config.toml
intermediate_size = 1024
norm_eps = 1e-06
positions = "rope"
rope_fraction = 1.0
init_std_up = 0.0271
decay_fraction = 0.789
final_lr_fraction = 0.0
doc_mask = true
train_tokens = 1103000000
max_steps = 8475
MLP neurons of a small language model. Each row is named by its layer, matrix (up: input weights) and neuron, and shows model dimensions 16-143. Each number is 500 + 25 x the weight over its row's rms, rounded and kept within 0 to 999. Numbers have three digits each.
After each neuron's rows, "fires on" lists the tokens most often at its 100 highest values on Wikipedia text that the model never trained on. A number after a token or word is its count.

L10.up505:511526558485545476478521522533486489504513486486466491547521504552569459525503462495500506499515523496504511514468507497498507516480516521502481524497512474503482457548495509546463509496519519479480485524486498507503550506495533501500515495497520491482526507496516521504447454500511490495512502460463543453522430445467532538460488519459522493498504497470525517538455537467515496493442
fires on: "er" 59, "b" 6, "5" 6, "emb" 5, "umb" 5

L14.up696:509510480485465510509494518497484502545527522527507510517516507456528526509515488530539520435501490501455500512537497474482486474502514484464496481515473510477483477476528517439502486524483457486456446489534518507471476493516477549523459473495482511529508498518504517475511505502468454476488435511507519472492481513487472499494527529489474469493511496519497461517486454469529464467486
fires on: "2" 26, "op" 19, "0" 8, "7" 7, "u" 6, "8" 5

L10.up795:480533524515475481491531483496536528487471562481494517515488499534481468526502531513505526510506528523530512436519493541512490480483501492523535471461488521510476501481508508480498520549515478488535532505547502499480514474546509512538511516506513524517556516472527550515517514507498531544505468539520445506493474494479476509535494508484506515513511509465487501531484512540503517449512
fires on: "it" 23, " acc" 20, " resp" 12, "j" 10, "ub" 8, "ag" 6

L18.up799:545493478563530502540492500507545469540551517517525531492512525515493499523536497517507451515505489493530504514484501490516539494494469468505520482545478504531522509519489517512459502492502511461504515468544505506476522467454551482476495476479487469512494471488516526472450506510493504520506480483463455467503526505509487514525525519454441488486531463493515481518476479502525539463491
fires on: "an" 23, "n" 15, " " 15, "ph" 12, "m" 9, " ph" 4

L14.up436:488559511512482498510535518515492493498501455508480485493488507526540493501509472530510492521506464499501442541502509538499538457488537495491497494475541477481535506529507553513499490510517502513521457489525560507464483492476498491495472477502479507459501507488518500490482501464506459465485491461494489484452496502474527460482504549484531469517478476512515533501494520492464465482526
fires on: "0" 30, "9" 21, "1" 15, "h" 14

L5.up16:505484502485524495478523504510489497526514489499512508506507517494520463467456513528520524503511479568523519487511496518508488552513492486448472514509524505517518481537477501551492494474480563488488494461457558533514450477530518504550497479502450494539513507457487508503483524481515469470476516504526495454530490498482471493547567485502491532506507533500513513498512510504494450507498
fires on: "ran" 17, "ep" 8, "urn" 7, "ield" 7, "enn" 6, "ru" 6

L4.up303:477531518520481527503516488500545476464493530465484551490491463478452551506514506475533513494503497509500512548466494481523519544488503551494495497476490478520493529465458505484534469519504459468522550509488498507505490516442477504512469458508493498520536481523553483489493533469489530477481476508532489487492483473507533495524540490475495442500515517535475545510510512533502519477477
fires on: "ev" 23, "aw" 9, "e" 7, "ry" 7, "amb" 6, "in" 6

L5.up663:496505546509499505487463538520464527486487475541504489509488483543494512520518467498564497491538432471534473478482500507501498511507501503513504521495489480479495465482528552493453515513530508528520523476465524538490515502503539504551506492501490505502479506514495512502500520471509477519514542489506507580469519548527471528503467516513516480511491487484515531466509493540514503449508
fires on: "ist" 21, "az" 12, "ther" 10, "ile" 9, " Per" 9, "at" 9

L14.up41:460497502518509475500485522472453521479512530526503498472533501490555513498491480491495472528529524478516516434480498510497514447449498510451504474454518455504491496487513525476536477473498505516494491515472554463549531489547510496489505466498487493537545501517481493485560474514484542495509466488488551548480472443506543469490477509478468482517512523555476520521504494502496490472476
fires on: "ol" 29, "i" 9, "T" 6, "2" 6, "US" 5, "ull" 5

L10.up362:497487492474479517497527486478539490516491448469497500487511510465518483481493474469512496539479471483534470485525501517503539466496482460478488517448501466511503490500473468461523485453478495491503492481518484504504486476552504499498504487503435481484513509462505535493581472442510497508491489484469456530474563538498460466472511538496509510478520495486501491496521481531474467488466
fires on: "born" 24, "st" 14, "view" 9, "l" 9, "ist" 4

L14.up383:509542533522512495498513465521481506536479497478474519455523497508524504493528493502532505515507487541489463462500500511497537486509497489475502474488467510514483451498485566545487464511472497516476491519477586468454506495498451500491487474496481503478536512514531475470481516502473490495464499520496503511520437484479498489512518516503530443473506513474475497520502509484476485503483
fires on: "1" 36, "h" 10, "P" 5, "k" 5, "ur" 5

L9.up871:508542500495478506527522502513498481468493521515528479501499491475496469497505510468540434507498524500478516519534501518495505489525490517484527499495502536504472522458487467424551486497539469533489533508551504521502512542491527509513458501496430482499504507489492530554469559510543516503553487483540468523493486519445514490521485517508484533536531520458447505500504502520525519503506
fires on: "om" 27, "oin" 12, "or" 11, "ash" 8, "u" 7, "it" 6

L4.up827:487501529502514546499459503502505494508494491462478485554528477461498492475470484512531482500479496495480544528501494451499476509503519499557524493531483508501499498448498473448523471518479491528488537502503508504465511486481475503529497502488505498536436467539500507499529510529494542507472445459536490522501491453482528476525495560527491470503531483494497527495508476518496476520485
fires on: "iv" 45, " adv" 22, "v" 16, "ri" 4, " =" 4, "pl" 4

L3.up135:522506486491558485541488479501490517465517514478501498477507481519510483464442528523462548504479529479510499508470502515504470510437496476504550497526554473448523555504460456443485518493489497516507513511552550504574505470528512475478491561496487503474470516477484526482503475538498526476504517459491507498518500519496484480521425505504452517512533526501487490480502487487516502490483
fires on: " —" 33, "n" 14, " vers" 12, "h" 11, "art" 11, "ter" 4

L4.up424:491506475475520555508495458504528495522492493460485475544490485486518494467525435483533429579537475494479504480514503467474525532509468513532507466508508485512541494475492518489549467509472486502488522475517518524466468481488525502517534528493547500521489481516512514525496494549514493489489524428492495510503502489521500481480517518536488497524504507493511480505525478501496478569494
fires on: "S" 27, "ac" 16, "oun" 11, "at" 8, "p" 8, "n" 7

L5.up447:466480542492445514496507505511455500474507501498528480500437510507470503526571517522465496533501542500500479538512504506525508486526467497478498494500489490470480487496496512555498525516534466500501523528530516494552529460537487427521501508498478496514470509555513469520470517473500461510488474478465500481509507531531553517509503473479481481501513516471470509557514476488542475526506
fires on: "q" 17, "aint" 15, "aw" 12, "and" 10, " red" 6

L3.up452:470486469481516532501486523515527516500489501527541509492501478495491505528489496446549487460538523488513521508506497526504526523464546490465528496504459534504473513515496516491495479508482480556530533506490532512438495502533506485493540479507485501435506475509515550504478473490513479493485489540533490480450530505511497493509516474478516493457486503507499505556522513504533543510539
fires on: "forman" 21, " offic" 18, "ield" 12, "ource" 9, "ago" 8, " Paul" 8

L5.up279:499461520533499460482488520501522483541507473496497542534527509484473516506459519491471521471538459542469519541489504513509511560490488507500443488472503541516531536499507470565519480517492529493519521460492531484475505455528541487494531471502440494513465534503509524521565493525513498483492558458507487479524464520486468520533505503441475509501524516537526488491464513512512486495510
fires on: "op" 13, "por" 12, "ru" 11, "b" 11, "ep" 10, "hed" 8

L5.up105:531488519500452503501515501498483509466498475496479495479500513485522513486483520493523524474517493503505477534534506535535491455535503497524481502491485538481479506518493496535510524488498455538517523482489489496482524487526522543497526511492469507530499488531462514477507489478492511560492479525476496471515479516482542518518525498496462468569532497491472465505477493495494473566531
fires on: "ab" 18, "ass" 15, "ap" 14, "ag" 13, "ub" 11

L8.up979:517526513487479512520493504523480477476501504496468503484507526434460496506468421523552473527511455516510490463501493524488507487488500511541493482538459489529522499465540485502485477445471457556538523505551587533494507525454515555496479515497479498505515510471477525450471512472501471490481494468500534540487497492468512511512476510500482517514463505522502509518521523488524484514504
fires on: "z" 29, "ac" 23, "ro" 10, "isc" 7, "erv" 7, "inn" 5

L14.up361:505504507464462511499483529500502494506483487504486491478480455505464486516462484501540485445456495514471460539488504502508483504510515491512522453464493504491512519515498533475529525524458473518483482544528496519456462524513479481463509483496511490494446498497500505487529569480483447488462493486533517459491485539466475500523552550480478510505468534484491536462524482507511470472536
fires on: "2" 28, "1" 17, "8" 13, "9" 10, "0" 6

L14.up266:545518473501514528520483483491491514553480458527512511493521468530509499472511492506491507463491437476512459520444494460523513474461519531475527500503487482509471495499523500514473511459497492461506471498524503527508443546497541463487459449490467497472512516494511510498444536527510470471519487487500519496483462475500504475488488494496509470505501493479477460480517481462526512474507
fires on: "2" 24, "7" 21, "1" 21, "il" 10, "8" 7

L5.up253:479496496490464495482510469474448490497506473473492489527482476482492489497547507524469531539510477507494460510494505507491505471510472529526521522502544509494487482491525531521475504523476480494528515479509434459546530443510526476507466541500467500522471473510447510459485453476496501548512509481440540544529473493529514473483511516466526455453525491511477506526510500522508520472534
fires on: " red" 18, "ark" 16, "aint" 12, "orn" 9, "ow" 6, "ach" 6

L8.up363:475525526486501559523497517522517476473505496540459524503514518512498465511508444489493552530508442539499515478510495494475501596482502529530529493535485499492542496468514504465537486521522481517517481499523523502518457489525474474464469501500490489492472504488516499497524469480483505517513521458555514526512582489491485533522514462450500505503502526530528473497518530511513497519500
fires on: "l" 54, "ar" 9, "irc" 8, "en" 4

L5.up738:471502517463519554519490525525504548495516494501508500507485533511525499513516525505495506510541557507531476524485497527463467490483494489512486468479496511510470498514497473493532501479492482538468503466530450470477541540459452517507519492497478479503495492490545471510537535529497497488491506531479492445513508535504522505502500497507476561473499511510515523492480503501512517532476
fires on: "g" 51, "az" 8, "ie" 7, "ra" 5, "ong" 5, "imes" 4

L9.up933:507475494508482519509535474508527469472494488529506469507534511470547443516483526420509528456485496503459443436498499468483494557461537497506543473494506536491489503488486491482533507491520490469519478480525540501509504521560522491513481544510455490508549493490474500519460552489524525499530534502513492462491474480500511490513487518493492485475522524495470523516524456486540498452518
fires on: "or" 21, "om" 16, "em" 12, "an" 11, " Com" 7, " co" 6

L14.up877:524482473484468505505494494510522468572518518533498465467458480525505494460512494508502527498492529485539497474507484495525510512495495507503513517485548517535496509480524475495465520515483507461483498461532496516488519485504454532497469552507507498448457481520482485471488523515527483522500525501506483444484509547539513483504535500526493487457523506556546535458549536541487538502511
fires on: "0" 32, " km" 11, "7" 8, "op" 5, "up" 5

L10.up665:531477533448492516531520503525559484500496442535516518516479545502518519468458476548530515477501473465529520478503507484488488475478494479463470483514524512512502458510510491500490508480502561537453529454509514459469504532521525499505508505498475486479503484494546508516577534467497463502535485462464521459462483509500530521492490481508461517501490500533513499460521518502473470523472
fires on: "5" 25, "6" 20, "le" 11, "4" 8, "8" 5, "3" 5

L8.up269:443545545519477518511500492515518507458507486517490566510527513522510484465463455471471506484462442529506490488493499466496491531491497493501502523530519475503487500440477532495553507489519490525522500491495518511517517536447513495478467523503541511508493475519456478443487473468486485536500500503522501505519546478486486482523473482487502480490492487498528492504494541476489520529471
fires on: "l" 46, "irc" 8, "ag" 6, " al" 5, "at" 4

L3.up279:474474514478519486490480522497487479510502536487527480529515485506516484514436524501525494532486491462484504548437502525522478471512472470460491453505479487520569519533492505498478500501480518516446504493526488491469512513503536510525507501501554498470464518513502506491531450486497488486511509476503483519493488504517520513515489520506517502530501485517492474502494471526497498445516
fires on: "m" 96

L5.up400:511518476480530475511490513482499452524508439496505514512501497503487530514493516539508489522513479492505477506486499541509500509462457490488490502443470543479566534477454487518459515481461485478531479493506506508487476492490491483511497475492507498523504481536499466484452496490487524516499490521517533528528536537493519461476504491490485469502455499495443488512520448520522477486493
fires on: "ad" 24, "ow" 23, "ass" 9, "itle" 8, "ant" 6, "ecut" 5

L10.up173:522556497484448492498492481513458463521504479502479470526531520505486504490495498499518557515491511521472492490516511475474535488512514480497509504531501490515491447500490484501478482522506498543488462485506491482522522505539511430467491490499468487505513518518488515515470432477514518508504485458526507478467476501518563474501499534498454571472524498490525468546510472493517497507478
fires on: " hel" 11, "ivers" 10, "id" 10, "ric" 8, "enc" 8, "in" 5

L3.up550:501505508510489453532479429505487500523476514480483545509509506468519496478492505519552420508492494488492518562508497478508515479496486488448447505491534471474506501522525506554473548498566494500468501470523533474499478511470513472484532507510542494485515488493521469482500486497494505508516510487490487491505477506487559499491499492497553502555490506465490523405483498499505466455488
fires on: "m" 86, "on" 6

L14.up715:500553528515506459509493546521481497485496520483483446503531524487505554491497517520512508539529512502500522500463507501455503491466481510525445500485520503490489476495527490515536480482503464507500534462470554481518490504485485520449490454502455508496509470515482519512515490496510546461489499504486514502491502454470503475490463488559465455522498461503459501489471521496511481463497
fires on: "3" 15, "1" 14, "6" 9, "2" 9, "8" 6, "ol" 6

L14.up174:470480482482516526507504514538509503497499523481486495521465521503497496492492501505552502513497492515479444506530499508528538474507541492479514504481546510525504469534480490453530452531494548473472441522542544485471529497504502480497509500502514520538501519509505515494523531449493499514518499465515487487480546512469501479475505509427539502499464515493500518490497509468483529459535
fires on: "9" 25, "y" 16, "or" 14, "8" 8, "1" 8, "er" 5

L8.up895:528512520517522500511465513489525473507489518456488505489441470496470502473504534535514560522437504509505497500553500520536503475464472509458508487507495506511531509549530506552478494474452522475492538512499519465509462513445504511500487463502522491461483520564468525490531494511498454518511471486440522509484497509495468482479546496498504490522473497454506531521492532509502523530509
fires on: "I" 27, "ot" 13, "at" 9, "TC" 8, "ever" 8, "w" 5

L3.up26:503521523501494440529480491510434497505493502497493512508505503494548532451467511480482490491438511489523480557510501510517484461520485468490502514500486502489499510557523462517473523507490525510445489500542500497547502505572519504470509493496522497462506523495500507523497439499485495504517502463493532488507513519459473499515493490542485488520478507468482518454508495483528492430511
fires on: "m" 85, "iter" 7, "en" 4

L10.up854:512457509522513488495531467490468526486509498512486517507506538544498471499493492516511545477489537475471500526521502489510529498506482472510551534503531500498454508495516489514512544514508492461504511512487484556522509473472516549497479531494544493451503511512518547530493465495518504512503483492505507536487503498492516517571501517475510510492495528474493517518467533504496418491481
fires on: " mi" 15, "5" 13, "ens" 11, "x" 9, "1" 7, "w" 7

L14.up866:495527491528504514502485498491459480500504550526502521477499481506545517465492477544570517510467467469495466529507502530483492483529473489496487501539522457487497515493451474551528505525549446489547469525503565520492491486498509434464494503496525488500501496507530481491534508462526449473487512506505503489469481459513525455529450506483497471552446491509513505516490491495469532491470
fires on: "1" 25, "/" 15, "2" 12, "0" 8, "3" 7, " " 5

L5.up476:479497491463474513515507469484526499510502507447512491486509478498496485518513488512469497466504517463511477517493498501477462505488504461542559555507528492471481488510498450526488498519525504553506502522498473537508494518503467459478496496493477513483548494519482523482498513491479515496483516509472536511465468514509494491507418536513508534492510482504535524513512487487483531476546
fires on: "r" 30, "id" 16, "ter" 12, "aint" 12, "ann" 10, "ult" 8

L5.up288:504530527523488499487487515508501521496482485498559504494496556564503467518546519483512476483530518493507480496459502508517530514467506465463463500469479559505464484524511520476559523506493451536509532469504494478505537494476504508532519511503491489497482480500494503521524517484495464508487530519458485496516496518490489509483497500506460533531505517475497468514470476510511490564491
fires on: "ent" 36, "vent" 16, "az" 13, " mat" 9, "at" 7, "ra" 6

L3.up515:508481537493556489521488506519496486498502496438493523498512480465501479541476495503512515516509501507486471495519489489489507552470494525522456493555478500508505525484497535469479488481534486506478476473543590445515496466522505519473547512507503502485443515466530519480477496514516508507517469490509501491533446474517530504476498501521486518490488541493514495481525487493490513455486
fires on: "t" 22, " com" 22, "l" 15, " expl" 9, "ollow" 5, "aint" 5

L4.up269:540513514494455490505501491502496452484505474541479507533473477507486511558485486502518510475463506477497495512497506484490494510538490505507538492537503510496480518499509535486501515511541466507523515518532539501472518491535524481535482519497531501488482457513519491531484514510484532502560521490512513489485462487506468504533512501514496540506513490461526494487533496488494484540505
fires on: "and" 14, "pl" 9, "min" 7, "on" 7, "ight" 7, "l" 6

L3.up628:516490478519537450454525520503514552472512506487546510493528490506456506465515536491527521546517466525508490489502505492467461478499480486455534478507514508481489480492479474467519494533513567517549501510461485533474497500475502481500484512510487501530537509512512493489492474448491523518493508561496493484481531548498437530544523477497489520534507505471498467495471486513538457504511
fires on: "ial" 64, " gen" 15, " Gen" 9, " eff" 5

L10.up310:540503540499463478466503492483522494522502539464486521535486472517527514559510476526482491526507526508515512518467487516506471546494492495469475501488497520523472479516529530527469500498477475498484478459469482518495500496506497552531518477500496500484475505482598476490473441480515533484463507473469506504497475525505505527532533491445493475478502493490479484524492524509500533457500
fires on: "or" 13, "b" 11, "ast" 9, "u" 7, "emb" 6, "ok" 4

L10.up785:485468533502508486513502446490454526526486491513463549521498472523522530498504458509491475508542470503523522594464493486512454523531530510506509472486506548484514517495469455494492547476507477484519478488462471501487497507500509559515482536498498511505483500519514527535505533483485518465509507490524499561483489457520522504506519521471490461496516511498463476555448515532483530538539
fires on: "un" 16, "ed" 10, "iet" 9, "et" 9, "st" 7

L3.up286:483521532440533469499497509513512520498519481483513463542472500517488493422492523513542503520501517519541497514488495519503457514502500532522517499497509470494521479489513524435486457537491487515530455487520525474503515533472452507489475494511467505544499469477474491506532534516489527524499496510480497471479503516548474491506540448513507499522491519459545475492516491494502517527461
fires on: " oper" 23, " med" 21, " Gen" 12, "ud" 10, "\"" 10, "itle" 7

L10.up91:506498461478527460530496509501483523509507500497517486501517524537520504543475539446479488435501506469530501486505499478504507526498490486537505531454517519516556511484464494435537521471512496448485552508474482496478509486565494500489498488506488517499535480475495486496515535536505467462542522476489495493479514513554488505501513508477518505487481509549501475451495496503500479520494
fires on: "1" 23, "0" 19, "2" 9, "3" 8, " Total" 7, "otes" 7

L3.up378:495500505482502464496479472494405498491506506476533477518503518507494535478466511508473507521492494516502474450501498495492494481462487504467512500454500465500482502485494486515525456485497528465463507464482482481546488463546473546522501512504522493512525507474512503456548487505511494500524507471494493556510517492522464494517442515512487532543466478504535466446470528527509502391516
fires on: "om" 34, "m" 32, "h" 12, "er" 9, "v" 5

L8.up284:484482495501474517471499510531471461492490489493480525496535439497529463507486499465463514537516500508499495499549498506480528475524543480486531513514512486519480469466466451510475434486518559485508477522538507521494503524537478452458549499500483506469480508512497486505517448499508535483544499469512495429511481538491489494511504505519468490531486467503493532482510521475500468453505
fires on: "or" 26, "ro" 16, "os" 11, " School" 10, "if" 5

L10.up33:490491479506535515495532506514512505529478498477477469519437532517501522506533534471467493467524510508526507524501490473495509517538520482533492499476498525502512526518484493502490556498523517494492540532471517490456473482476518528522481488505558492466511472497465461433522483506497447540520504507467514516497531490546479511518493485447559464509462475477509533499477500475480494535460
fires on: "u" 49, "9" 8, "6" 5, "1" 5, "lo" 4, "0" 4

L14.up875:513534532457517471515549490495519510526492483488496470470531541536474507535495535513448475500531540499527479541459496507477513509464546485465481501496517474528480462493506526495526509466467514465503482491540479488519513468473497483508538478498480524502534503532489425465510553532495480493454478497457477489484472493489499502483500505473519479492478495493509531506528504515512494462508
fires on: "ly" 16, "ost" 15, "7" 12, "y" 7, "up" 6, "6" 5

L10.up126:470497506482492522494478518458482492539514544475455442495487488514507518508482466515463519530479494513534496525489498526482488566503497503498508500518519485518491485521512531552483499513499540531489516480503525493489518497482455541499495471501482494474481510492549472493432465527483522479490491468534502511514496495541455531492478486507550495461497481498465488497491557514531512467481
fires on: "u" 21, "born" 13, "or" 7, "ud" 5, "em" 5, "ug" 5

L8.up403:540537513525522506490489474521535495463481508429505493465520492463525507505466466527499531536498455515476471484530513499518492487500477493455507503485495514449550474514487487516509469492466474549470497519497512500488479467482491553513501530503473490493507543534474512491514509486522500527509470525522534469519465500474518500504521488518490467518504517464499460525506502504492502492541
fires on: " As" 25, "TC" 7, "ever" 6, "out" 5, "s" 5, "ext" 5

L10.up991:467477491469450476465556486481510483512496534527495493509501495518501525520506474514544542527485486506478500468502499512461532487473513472502484478495485512512475521481499521451476554506504491539490536490463495521475547517482503469483489537492498469554484545485495478491504446504503445525494507478460498466440523546476532488470489491470479552505470467449488461509512496482515532513516
fires on: "id" 19, " do" 14, " dep" 14, "te" 8, " hel" 8, " March" 4

L3.up410:460492484494520484497483524518488466525494475487503525479496499464475483515452496513464520463475491475511504478458497532505483458443482492443491526520487528514468494597524510476507498521449519540443527515520535496511515517492554499535525502499511494512496508490481541480519437473493485527504477497480475503502508496600544483493517520503523485484504468484524521499513508533544498445489
fires on: "art" 36, "ev" 24, " Sp" 11, "own" 9, "erm" 6, "ord" 5

L4.up344:510501512525488480505504478501486486477500476528473519539443442482533471489525518478458518482539472486491484501508510496486526540535460502528482476522483473488551513479518505490507514505472471494541506470588503500500510501539487491544454521505514501530542470532529487484442524504503518527531493458508519552509474536479540489503526481473508519540506486494483516512494495481503499510504
fires on: "w" 19, "ist" 13, "m" 11, "ick" 10, "c" 9, "ric" 8

L8.up703:497505522504485484491519480521464503529493474500504475486502459497499472499482494530483504515475505484555490503488502461522493534502524524475461499525490497508491514467526498476530539520501544558496476490481532525545523511519501474458481538493501500492508487501479513474439566519448503471497484474510503465546507457463553504501490510491508502478493508524474532528493472520492510543539
fires on: "ac" 20, "he" 10, "em" 9, "un" 6, "ict" 5

L9.up360:495527471482465533537507506484533479487490451500536490477501567468495461477513506493549500509450497490461460484503501501493517525512484463511518494478509523514473507448499509434536498520505487498507496494478506461477489484553548469511444478503502499470534529541516479496473498503483505504503507484495484489497454506491497498496525496471546492483483520514489500465515495513511582486507
fires on: " more" 31, "ivil" 12, "ro" 12, "ian" 7

L4.up673:522500493499513499506454524503472544493512519476484521501492517494493486494498506491482500513490510523479488503490504464460489433520547513491482522460481497506488471472504468461526499543517501455496496512514522497447541500454509484470493511472518498496503498501593464494567509476504519485522515491536488489484512501514528520521502502457456528475513499504514461509494496481490477477539
fires on: "ach" 26, "duc" 17, "os" 7, " educ" 7, "et" 6

L4.up783:495505504518551500500469443500468496481505512539484478535489440501521527476495496546515505485526502468490510499497499519482496481547544477552497475477512465449578522477522466474487472491488490523465500517512497516498502500503509463493489504501517504541500456524516537510528522533488493529503473446483482532500522493492499507482486522500500478559505507527523524495489485483497472487510
fires on: "em" 22, "ur" 15, "w" 10, "c" 7

L9.up610:499504494493506514528510506469573476476490504560506495495493515489472517511501527493516465537501490473469509464545497449502472472527522516534525526522493475531487503478479467483512494525515501481496495458494503497540504478545539543503503472501480497566497509521485514494482509514523498530530508474495488530488487487495518526469503468496511511492478512528519504514503498530503505524510
fires on: "p" 19, "ar" 11, " count" 9, "por" 7, "ect" 6, "act" 5

L14.up783:522533524494510516529489513509445503535503495471506555508512515509514536472511510509515516507487502514521492564507506487530530473465515531497483514482505506482500486475540493506501499507489509475502488479511493464513526474519513493483498474501470523480524501512503477487490516514491449467514485417509493488543464490459502496505538499468502463489513479514487518547517543480483432473451
fires on: "7" 37, "2" 19, "8" 10, "oll" 10, "0" 7, "5" 4

L5.up678:482505520496505502500467493501504528517483490498515522516486494530490525533520465481461459536521480504501483545499507483459455473581487518519491512516488486481470470463525540461491490500514473502545496524507478508487529527473497496533541515507521480522489476526520500505483572465490492504487473475432542561497527529478469501502494499545524479489476490501488509495503525483479520483498
fires on: "ther" 20, "other" 19, "ist" 12, "rib" 7, "em" 7, "ire" 6

L3.up511:498514482501470484472490505510532480518489491535502510509540499490494520497541480475500445493529496480481536563491517464506499525486474486466511536505520456524449510465470504549516505458524466518494558522475476511505523475486496459532506449493506493514487508532488499487505507487499503552443520511515500512465495474500507492475531514471504519494503494491512518518509529516528546487486
fires on: " per" 42, "TC" 14, "e" 12, "in" 9, "ith" 4

L8.up884:522502569522501495488484510501491523512505486515527498479506550450419458513482482524503489516483481492486444460516507490506519510555474513509515496491458436515481495462543465514464512502481474532511509467550499516527497484485497541538485510501515501535518516473500532483470493486522525494466507476471525519519526481461474507510490532514487527524471514497488471538509470518505491496518
fires on: "u" 13, "isc" 10, "em" 10, "ro" 10, "4" 8, "al" 8

L10.up388:501492469479532509494506551498506483534498474522481480476483559564500501541494514444467494461438526480464512536459500490528527513471473520526499496434528453472519510513488517492509511505494512481498512525497494511515490493521473501514517478506532479490505472502489495488504530499511442458498522481478513504517495499521452494537545526460505511485474488535493504489521463476468495500517
fires on: "1" 24, " play" 18, "6" 11, "7" 8, "8" 7, "2" 6

L14.up479:509521493501454493502498486514501498469487538507552541491574489505495494456538490510527510530504484520508513459499500506472515493446515532487414487520461501516486460491499538521517510475517481575516516457455495522473509473442522507488529480506482504507550491498481514520499477516501498486506524466472478565496511493475510485487482493514530488527518492519504488500502536467489454451515
fires on: " to" 19, "2" 13, "1" 12, "to" 10, "7" 5, "us" 5

L14.up832:496530468489488507497510523495506505520513485478469477451497457506507507477494491501500488531495511513522475507505494491534500520500507511507504476464544495489507494501466476542504532515446524503526466486528508547469531519496486511479524463500496494463404527546480482507500528516516493523498511444501510504495507501439511494484519504473492473465507485524494572478517517482490504514517
fires on: "ad" 14, "7" 13, "0" 12, "her" 8, "8" 7, "ut" 7

L5.up283:527487503526481470503469488538460489500528492528477505508489494476473542513468532508496467528508481482535480470497501530516485469485460513495455472501466518500530507479484516509434506508469498530573510489490491549509515457561499506516532497502473494509480493492523512517485475496501521553485482496542492501532480557476529471490528494514509450549491468527462517501483491525534496499529
fires on: "ow" 31, "erv" 25, "qu" 11, "ass" 8, "$" 6

L14.up191:500473508525473504545484502481465472515509490532528524468515512548547510492561523495519500487514518485522485512496489473462553462449520535468486484508518488496463468501550517527498499459448476492480492475552547469476490476495509496519479476500473518524508494538520489465496512496508481527494495514501540510486458506464527489511486525485497505473494497496485460524498526485504502459486
fires on: "8" 16, "t" 16, "7" 13, " do" 11, "6" 7

L10.up878:528476466481528499510526478534519459487490457502489505494452509528526521489476505518484541468492499506491515447503499521503501464468521478438505491529550501517501492505491560498467500508502526497510493479545460477470498536488514516512476532503511480461536486472519508517514504524503486480504509461507540518490559511545473500465492487495488540529495519521482496468521503536498477515496
fires on: " do" 20, "o" 9, "ost" 7, "le" 7, "8" 6, "ike" 5

L8.up743:492503505498522497510506483507533488489496507515478492528500495495452499550456460556470475481507499515430500494515493477486505511555527508519469482455491506477503497466490474507489515546545480525512459490481499496552508494510488548503472460498495505552534457474472513506497484475513497461520509493543543553506548526453482497491454487519516529503490469499499525548524477488487509513526
fires on: "e" 19, "ac" 16, "u" 16, "em" 12

L4.up989:549520457515459525508507471504505517519476516480496500527472487469510481529496428484538501501480509443502487480458505530495543548519487501547488489560512501525497474491486527498524499497526467455487497459575481535494487465545523511540515480501542502487534494520555552521533490515501496495543472438497509492503474490563508510460504504478489509493494490471528534501513515518495498527515
fires on: "l" 17, "o" 15, " appear" 13, "ac" 10, "p" 8, "pl" 7

L18.up280:503503475497530493520480455551506486501493497482498513486463540488487505535516527525487509527490502511488533483525480487505554491491488521527481496556493493487499517509496455438480463519491508501523484497527499421502516498452533444498525497487449456475476503484497525468476475455493412478514482467513460520492535507473482480490546507481471457486533517490529543460473526495526495509436
fires on: "m" 27, "an" 20, "b" 12, "k" 9, "ab" 7, "ad" 4

L14.up1000:499494490479516509476491468469451525501486493504460500466506505539496483532494522496489461561467468503523461485488495497532505509508464460468516507503532473521485507499513530552486526450464489511540466483520511508523483503510496484510506508507457521479530519469507429504464511550507524501475504507521466472479478492492522498540503496491506477514509571502518497487546503491504571509503
fires on: "7" 25, "2" 15, "9" 11, "8" 7, "amp" 7, "6" 6

L3.up552:502498481492539483516492511506509572508518515482511472491491495521453492479500549493547569509528503529510494509467502474490454528418475477473535477506497487496484456485439478472480473519457481519530500507500535511490489489484474498461443529513455507489472460504488482495492517502479500525537505544510487535467502539493466508534527495481446509504514492477513443515492489514556526474499
fires on: "ter" 26, " gen" 16, "ud" 16, " Gen" 11, "ateg" 9, " vers" 7

L5.up394:513518484527471525493556478494509484492492462449460474496523494518487492512451552490502483496537492488508527553554508496535490471491474470511499467499471519503499527488512532527477504549534494539493560509548515517545499477474469503533493480494532535502542489547498489492541544477506534480461496528460493488506518483488511484507460490481517457512483499452486455511524483496491498549491
fires on: "out" 14, "hys" 13, "ap" 9, "_{" 8, "ass" 8

L14.up423:497532486523523531516489519513510528506509479485490525485469446499487530486515458487509485530510503537567486551498499479524528490506527492502498488417511501503530473516473515535502483477449524476509491516549516488494508519511525493499532454503506498515489509502503498508505525527525498539520495459519520533481502499447469457473517525457552518472493508536495552528520555471500476525497
fires on: " |" 25, "8" 10, "ad" 10, "on" 6, "6" 5

L8.up622:507510492493490489487500540514487539552485484512484444507490493533488508515495487516462536504485505494552509493535500479499498518545530501555527472524525529488512500493516524503531553526556473519560466487478543523554485529490474520508489485502479494492496473474502436472543497512498541508505520459517514514558521453482536513490470466497506486499502496542496479518496500516488509505547
fires on: "em" 47, "ens" 16, "en" 7, " medal" 5, "he" 4, " event" 4